MLP neurons of a small language model. Each row is named by its layer, matrix (gate and up: input weights) and neuron, and shows model dimensions 0-127. Each number is 128 + 32 x the weight over its row's rms, rounded and kept within 0 to 255. A neuron's up and down rows have the sign that makes its largest values positive.
After each neuron's rows, "fires after" lists the tokens most often just before its 100 highest values on Wikipedia text that the model never trained on.

L5.gate166 [175 164  58 149 149 108 149  89  98 186 103 161 146 181 136 209 142 136 150 175 112  84 116 129 107 196 125 167 158 184 118  98  77 136 117 137  74  68 191 159 109 105 123 124 129 108 140 157  57 108 118 185 147 126  79  92 163 164 113 106 166 100  93  95 118 116  93 170 110 108 140 116  94 151 117 128 165  98 135 166 102 125 141 120 125 167  95 101  84 133 127 112 115 138  72 112 117  78 191 117 144 142 140 120 118 110 108 112 120 163 162 100 104 118  79 125 159  76 146 124 157 107  71 139 153 138 100 124]
L5.up166 [186 139 130 115 161 117 132 129  84  89 161 139 104 159 109 166 165 178 100 143  32 158 109 175 107 153 168 142  85 120 140 129  97 145 160 142 168 124 119 185 150  92 134 113 123 135  94  87 163 177 101 159  72 179 127 102 146 139  67 169 185 145  94 112 137 101 170 204  84 160 126 144 118 136  82 174 122 138  71 154 156 142 164  78 110 132  97 154 109 161 120 126 159 129 151  60 123 131 129 147 169 100 101 111  95  93  74  72  89 141 167  80 148  88 162 128 135 120 140 147 129 147 134 114 160 210 127 120]
fires after: " |", " f", " on", "|"

L4.gate319 [126 136  85 156 170 177 159 153 133  95 110 127 130 121 130 136 103 148 132 113 190 114  99 146  78  94 120 147 175 109 153 137  84  52 126  90  79  54 136 105 133 148 151 109 131 124 140 121  82 176  87 130  92  93 164 125 155 157 166  96 146 157 126  80 139  98 101  95 177  95 128  91 100 135  84 127 139 139 215 129 111 238 145 172 118 119 154 106 116 141 134 150 153 186 103 140 122 128 105 127 155  95 157 159 147 163 148 146 119 117  84 146 132 135 131 200 193  82 173 127 160 123 125 106  96 172  69 131]
L4.up319 [147  97 144 136 125 185 121 119 128 149 151  89 134  98 185  78 153 132 167  90 109  87  47 169  81  96 121 118 108  90 112  64 125 149 179 138 123  90 100  94  80 102 180 141 162 110 156  99 135 173 115 106  84  90 167 108 179 152 118 132  87 111  95  85 129 117 108  91 119 120  86 197  86 122 136 104 190  99 114 104  84 179  92 107  83 171 151 122 115 101 151 121 143 173 147 149 114 144  97 102 118 153 167 137  96 148 120 183 120 119 128 109 124 119 141 134 179 188 173 114 113 191 158 155 148 126  79 132]
fires after: ":", "lo", ",", "–", " and", "("

L5.gate24 [ 97 139 128 148 124 154 151 142 160 112  56 156 166  88 128 200  78 118 133 124 115 131  87 157 120 116 116  86 158 138  94  96 114 150  97 133 107 148 167 168 141  58 126 120 134 162 104 171 126 170 132 115 191  69 110 170 116 139 154  93 132 133 111 158 125 106  94 112 112 133 143 146 142 133 104 118 157 132 172  92  74 165 137 153 115 161  88 146 106 168 171 153 108 111 192  88 130 151 201  77  90 112 103 106 113  98  94 136 194 113 122  93 125 162 140 159  60  83  93 149 154 144 144 149 128  76 130 111]
L5.up24 [138 160 155 177 146 108 186 121  77 176 101 142 146 172 190 102 188 114  99 128 173  94 116 132 137 188 119 126 154  62 135 143 115 135 143 108 149 146 142 145 131 147 106 126 160 141  96 124 136 208 138 109 156 160 140 140 129 184 127 123 120 131  85 164 158 134 127 137  27 181 140  76 155 107 127 113 151 132 171 113 178  74  93 127 147 135  56 159 104 130 163 128 109 149 153  47  93 121 147 111 171 155  68 154 118  96  61 104 116 217 132 140 170 122 141 144 150 162 136  92 127 158 105 124 102 144  83 155]
fires after: " the", " of", " and", " a", " The"

L5.gate406 [154 168 117 115 139 129 117  48 114  97 160  82 112 191 169 163 104 155 132 140 158 123 120 144 132 140 149 130 109 146 171  81 100 129 134  72 124 164 114  91 149 143 102  78 108  80  84 137 169 104 134 154 167 191 152 123  91  99 168 117 157 194 114 123 134 124 155  79 105 147 127 127 139  80 121 103 163 147 119 173 159 161 100 114  98  96 213  84  38 149 154  74 112  76 146  96 140 101 135 132 151 159  89 156 124  95 139 153  66 144 124 133 123 175 133 140 133 102 137 135 191 104 140 113 107 207 116 109]
L5.up406 [137 165  86 170 141  97 177 139 156 100 112 152 112 104 154 174 133 166 110 152 142 191 114  75 123 134 118  98 153 154  84 109 111 182 135 149  92  79 191  97 109 132  97 143 118 184 180 109 156 103 126 200  72 132 176 151 162 153 149 110 163 122  88 159 165 116 189  97  42 202 129  90  89 101 108 158 183 111 137 199 112 113 131 168 112  95 144 140 173 140 104 126 117 128 169 107 177 171 169 107  83 117 146 126 147  68 110 115 115 146  95 122  84 140 162 127 108 113  95 126 143 111 105 135 125 115 129 124]
fires after: " ", " the", "t", ",", ":", " 2"

L5.gate397 [128  96 114 104 108 124  87 179 123 119  83 128 134 146 167  96 121 109 120 133 153  50 186 126 116 105 108 127  71  96 190 153  86 105 112 117  73 141 128  95 105 165 116 173 157 192 126 115 123 136  85 124 198  93 157  98 105  73 129 135 101 192 170 114 127 116  85  69  90 148 185 149 157 130  64 119 111 127 163 114 153 194 117  89 136 124 128  89 137 123 148 118 139 116 118  90 115 169  47 111  86 152  54 185 111 115 149 154 181  55 137 126  86 129 140 131 152 114 111 120 103 154 117 111 107 143 207  89]
L5.up397 [158 112 107 110  83  93 116 147 178 135 148 229 117 164 101 108 103 173 130 173 125 148  57 118 123 145  68 135 154 114 147 170 147 168  75 152 106 106  74 155 114 131 129 109 144 113 156  55 117 129 104 154 183  78  56 149  97 146 116  93 122 128  80 161 120 124  78 159 159 150 138 148 127 149  95  63 115 174  91 150 165 135 151 156 160 118  94 130 160 106 149 158  98 131 131 182 167 160 137  88 156 134 176  99 124 104 138 134 200 122 102 233 135 119 127 141 137 130 101 101  92 151 126 152 159 177 138 153]
fires after: " ", " de", " of", "en", " In"

L5.gate122 [158 176 121 143  57  95 133 112 117 166 109 143 137 139 134 123 168 164 117 118 113 125  84 142 169  73  87 142  94  88 107 117 126 159  75 117 136 124 149 168 109 221 140  62 180 190  44 128 133 148  87 113  84 138 131 129 144 123 126 130 129 104 135  87 143 109 181 131  98 117 136 154  90 139 102 102 105 116 186 104 159 132  94 115 222  75 127 141  90 103 115 134 119 130 149 110 113 116 130 116 155  76 144 143 128 140 175 126 124 109  73 157 119 137 130 221  84  58  87 125 135  68  74 115 101 162  93 185]
L5.up122 [157 140 130 167 107  97 101 132 138 110 152 108 117 124 152 105  96 110 114 158 133 135  70 135 148 126 169 119 123 115 165 120  80 153 123 143 138 126 160 126 129 107 149 124 133 150 169 145 133 118 152 186 147 195 126 134 169  69  91 184 122  59 158 186 140 171  64 102  87  95 152 156  87  58 110 111 157 147 105  88 112  75  92  90 147 196 192 165  92 104 173  94 135 146 139 118 111  96 106 133 145 147 157 104  96 122  82 149 195 148 130 170 118 140 144  88 100 166 120 181 121 131 106 203 149 170 110 121]
fires after: "s", "es", "us", "ian", "u", " Ka"

L4.gate130 [135 109 173 140 135 178 120 107  77 129  94 162 104 188 188  87 144 111 193 146  95 162 107 155 157 121 145 160 142 185 189  79  77 158 143 109 112  49  68  86 199 118 136  81 120 144 141  99 104 127 180 147  93 173  83 130 126 155 133 147 136 153 175  85 160  74  80 111 135 224 132 168 199  91 125 182 109 179 133 138 102 150 147 132  89 150 132 120 160 154 167 104 148 178 109 106  92 135 119 184 120 162 130 108 104 147 143 137 117 181 137 144 114 120 106 100 120 161 108 171 135 109  83 121 152 123 114 124]
L4.up130 [131 107 106 159 154 121 139 193  63 173 168 130  95 107 163  87 175 156 129  35 204 181 104 175  44 151 146 150 146 122 160  86 139 127 150 136 116 157 212 110  96 118 145 149 133  90 142  94 112 153  79 134 155 139 115 176  96  68 166 152  80 140 146 103 107 141  98  92 134 143 144 128 104 131 118 122 114 106 134 103 111 174 125 140 122  97 125 104 135 110 131  80  84 157 130  92 114 123 116  80 117 179 121 118  93 123 121 100 124 165  79 150  63 124 106 137 131 169 143 140 101 194 158  88 140  92 129 125]
fires after: ".", " on", " |", "On", " "

L5.gate94 [136 180  82 142 130 108 170 139 128 146 120  84 113 126 148 149 120 111 175 159  65 156 113 128 162 158  66 133 133  96 141 130 125 117 152 141 155 112 132 101 133 160 153 138 134 102  97  90 154 105  53 141 100 108 127 178 142  95 138  84 134 147  89 123  67  91 159 173 140 113 222 128 103  96 101 122 140 137 163 172 145 128 114 147 116 105 142  82  78 127 115 105 159 117  69 184 189 198 104 113 126 143 108 134  54 148 145 175  99 133 130 117 187  91 156  95 126  49 181 147 162 125  59 114 110 161 115  65]
L5.up94 [116 162 108 104 123 148  91  80 101 141 103 111 181 147 104 133 134  59 130 148  97 192 138 161 155 149 196 165 172 135 163  94 123 184 115 126 198 172 108 107 129 150  94 139 151  48  87 151 155 136 157 155  95 123 144 116 101 123 105 186 160 137 155 171 116 133 120 143 148 114 108 153  68 134 154 155 123 151 101 162 144 161 149 137 159 129 168 113  96  99 122 130 103 123 110 205 121 124  48 132 161  91 107 181 107 150  77 181 115 168 125 125 121 114  99  97 111 156 131 135 129 150  61 184 150 146 216  93]
fires after: "s", "en", "es", "g", "."

L2.gate199 [102  71 156  92 132  82 174 101 119 129 118 143 150 119  86  83  91 162  63 121  63  86 140 149 140 126 143 191 137 161 144 134 156 100 126 110 112 135 116 124 166 121 114 116 128 111 116 117 129 149 115 116 149 116  69 161 157 180 133 131 174 125 131 188 170 130 124 127 180 146 170 149 226 116  66 124 140 165 125 109 194 154 128 149 148 180 104 111 131 115  73 131 123 116 190 128 128 191 159 108  84 152 113 123 145 138 115 110 133 207 117 134 110 154 148 129 172 176  99 106 116 197 121 152 111 126 181 195]
L2.up199 [194  67 144 147  94 145  99 151  74 149 150 150 112 124 125 103 147 166  60 102 123 128  91 148 134 115 137 136 110 145 128 112 136 122 138 161  81 149 115 102 163 139 141 112 197 108 111 139 121 151 152 130 157  63 109 134 129 163 173 131 135 125 130 172 138  82 180 140 140 130 121 106 190 118  74 124 215 132 129 167 195 132 139 125 155 149 110 158 141 129 153 103 131  74 170 109 145 113 164 101 124  94 133 156 168 105 124 160 108 128  98 168 154 154 142 125 147 148 131  92 134 183 120 153 148  81 153 204]
fires after: ".", " the", " of", " and", " in"

L2.gate147 [118 114 119  71  99 119 167 164 142 154 107 141 145 152 123 109 134 156 175 156 142  96 119 114  98  99  57 177 138 128 184 137  69 163 139  83 122 133 103 126 106 132 133 143 100 122  64  59 136 152 111 113 114  98 152  94 130 126 113  93 139 191 115  84 123  50 120 121 128 134 126 165 126  89  95 118  98 174 173 109 110 169 134 151 131 118 208  93 125 112 203 141 169 141 169 144 167 169  81 102 139 144 140 119 110  75 104 175  64 102 125 175 107 148 117  68 119 154 137 185 129  69  96 113 139 128 105 158]
L2.up147 [153 151 201 144 145 191 175 129 137 149 155 149 106 126 188 136 144 185 108  93  96 162  48 135 139 187 164 132 137 146 147 103 191 179 150 152 110 127 160 146 167  89 171 124 137 125 116  56 148 154 150 123 100 177 145 148  85 178 138 159 111  94  78  68 141 128 113 107  94 205 134 124 115  96 136  99 171  97  79 142 108 142 174 101 159 125 138 120 138 133 111  90  83 132 136 167 165  93 154  98 110  86 133 180 124 143 119 132 124 120 116 118 126 123 117 134 190 151 138 127 109 173 108  85 106 123 123 170]
fires after: " ", ":"

L5.gate179 [ 55  70 101  92 150 145 143 149 123 107 144  75  97 148 140 139 150 110 112 119 152 145 144  98  71 135 116 199 113 112 121 136 124 116 124 192 223  94 120  60 127 140 147  90 172 146 142 105 127 122 148 164 106 169 104 141 118 119 112 128 167 102 175  98 163 126  72 136 143 133 120  81 118 127  98 143 136 146 128 181 116 170 122  94 235 173 130 153 108 118 175 119 129 100 195 105 171  39 125 109 148 147 140 105 145 124  74 131 117 138 133 115 105 103 140  92 130 177 166 189 101 148  91 164 107 156 155 145]
L5.up179 [141 113 161  93 122 142 142  90 134 142  92 155  88 106 162 102 124 140  74  90 101 137 120  80 144 184 152 163 114 133 103 167  76 130 146 160 130 169 180 179  79 167 201 115  96 168 137  95 150 105 117 146 156 157 112 115 155 119 186 106  58 154 116 102 150 137  86 134  97  50 113  98  97 200  80 161 191 186 106 145 104 122 119 123 128 104 158 121 153  70 112 110 134 133  98 122 139  69 114 112 113 135 134 168 136 126 143 146  96 145 153 137 146 104  68 160 168 174 180 112 103 159 116 161 110  90 124 184]
fires after: " ", " as", " S", "s", " a"

L4.gate264 [ 71 142 132  97 152 124 115 139 140 140  90 148 129 129 162 116 154 114 124 153 121 121 156 123 171 109 129 159 130 178 119 112 168 110 128 150 165 115  98 122 126 197 139 142 159  81 159 148 155 174 110  92 120 116 110 133 184 117  71 162 145  68 100 124 130 111 108 178  80 160 128 114 141 115 175 153 145 120 122 184 121 142  70 116 143 169 128 106 118 150  98 119 197 165 120 115 138  95 111 166  95 115 139 174 126 159  47 102 108 201 145 107 149 139 111 183 137 119 111 171  67 150  84 146  97 106  72 145]
L4.up264 [104 113 154 122 196  81 141 149 175 140 154 147 144 108 172 114 162 120 105 120  58 130 128 133 146  56 122  85 140 157 127  81 115 156 130 136 176  93 119 166 119 196 152 122 167 138 154  99 153 173 123 122 112 135 121 133 155 132  82 119 140  97  82 153  81 127 114 169 121 140 134 150 148 146 129 172 175  87  97 189 139 121  81 141 160 160 161  82 102 123 124 147 125  89 122 138  98 149  84 122 105 120 167 157 138 105 130 108 126 157  95 136 152  75 132 216 128 184 200 171  77 162 122 154  58 147 104 150]
fires after: " |", ":", "-", "|", "."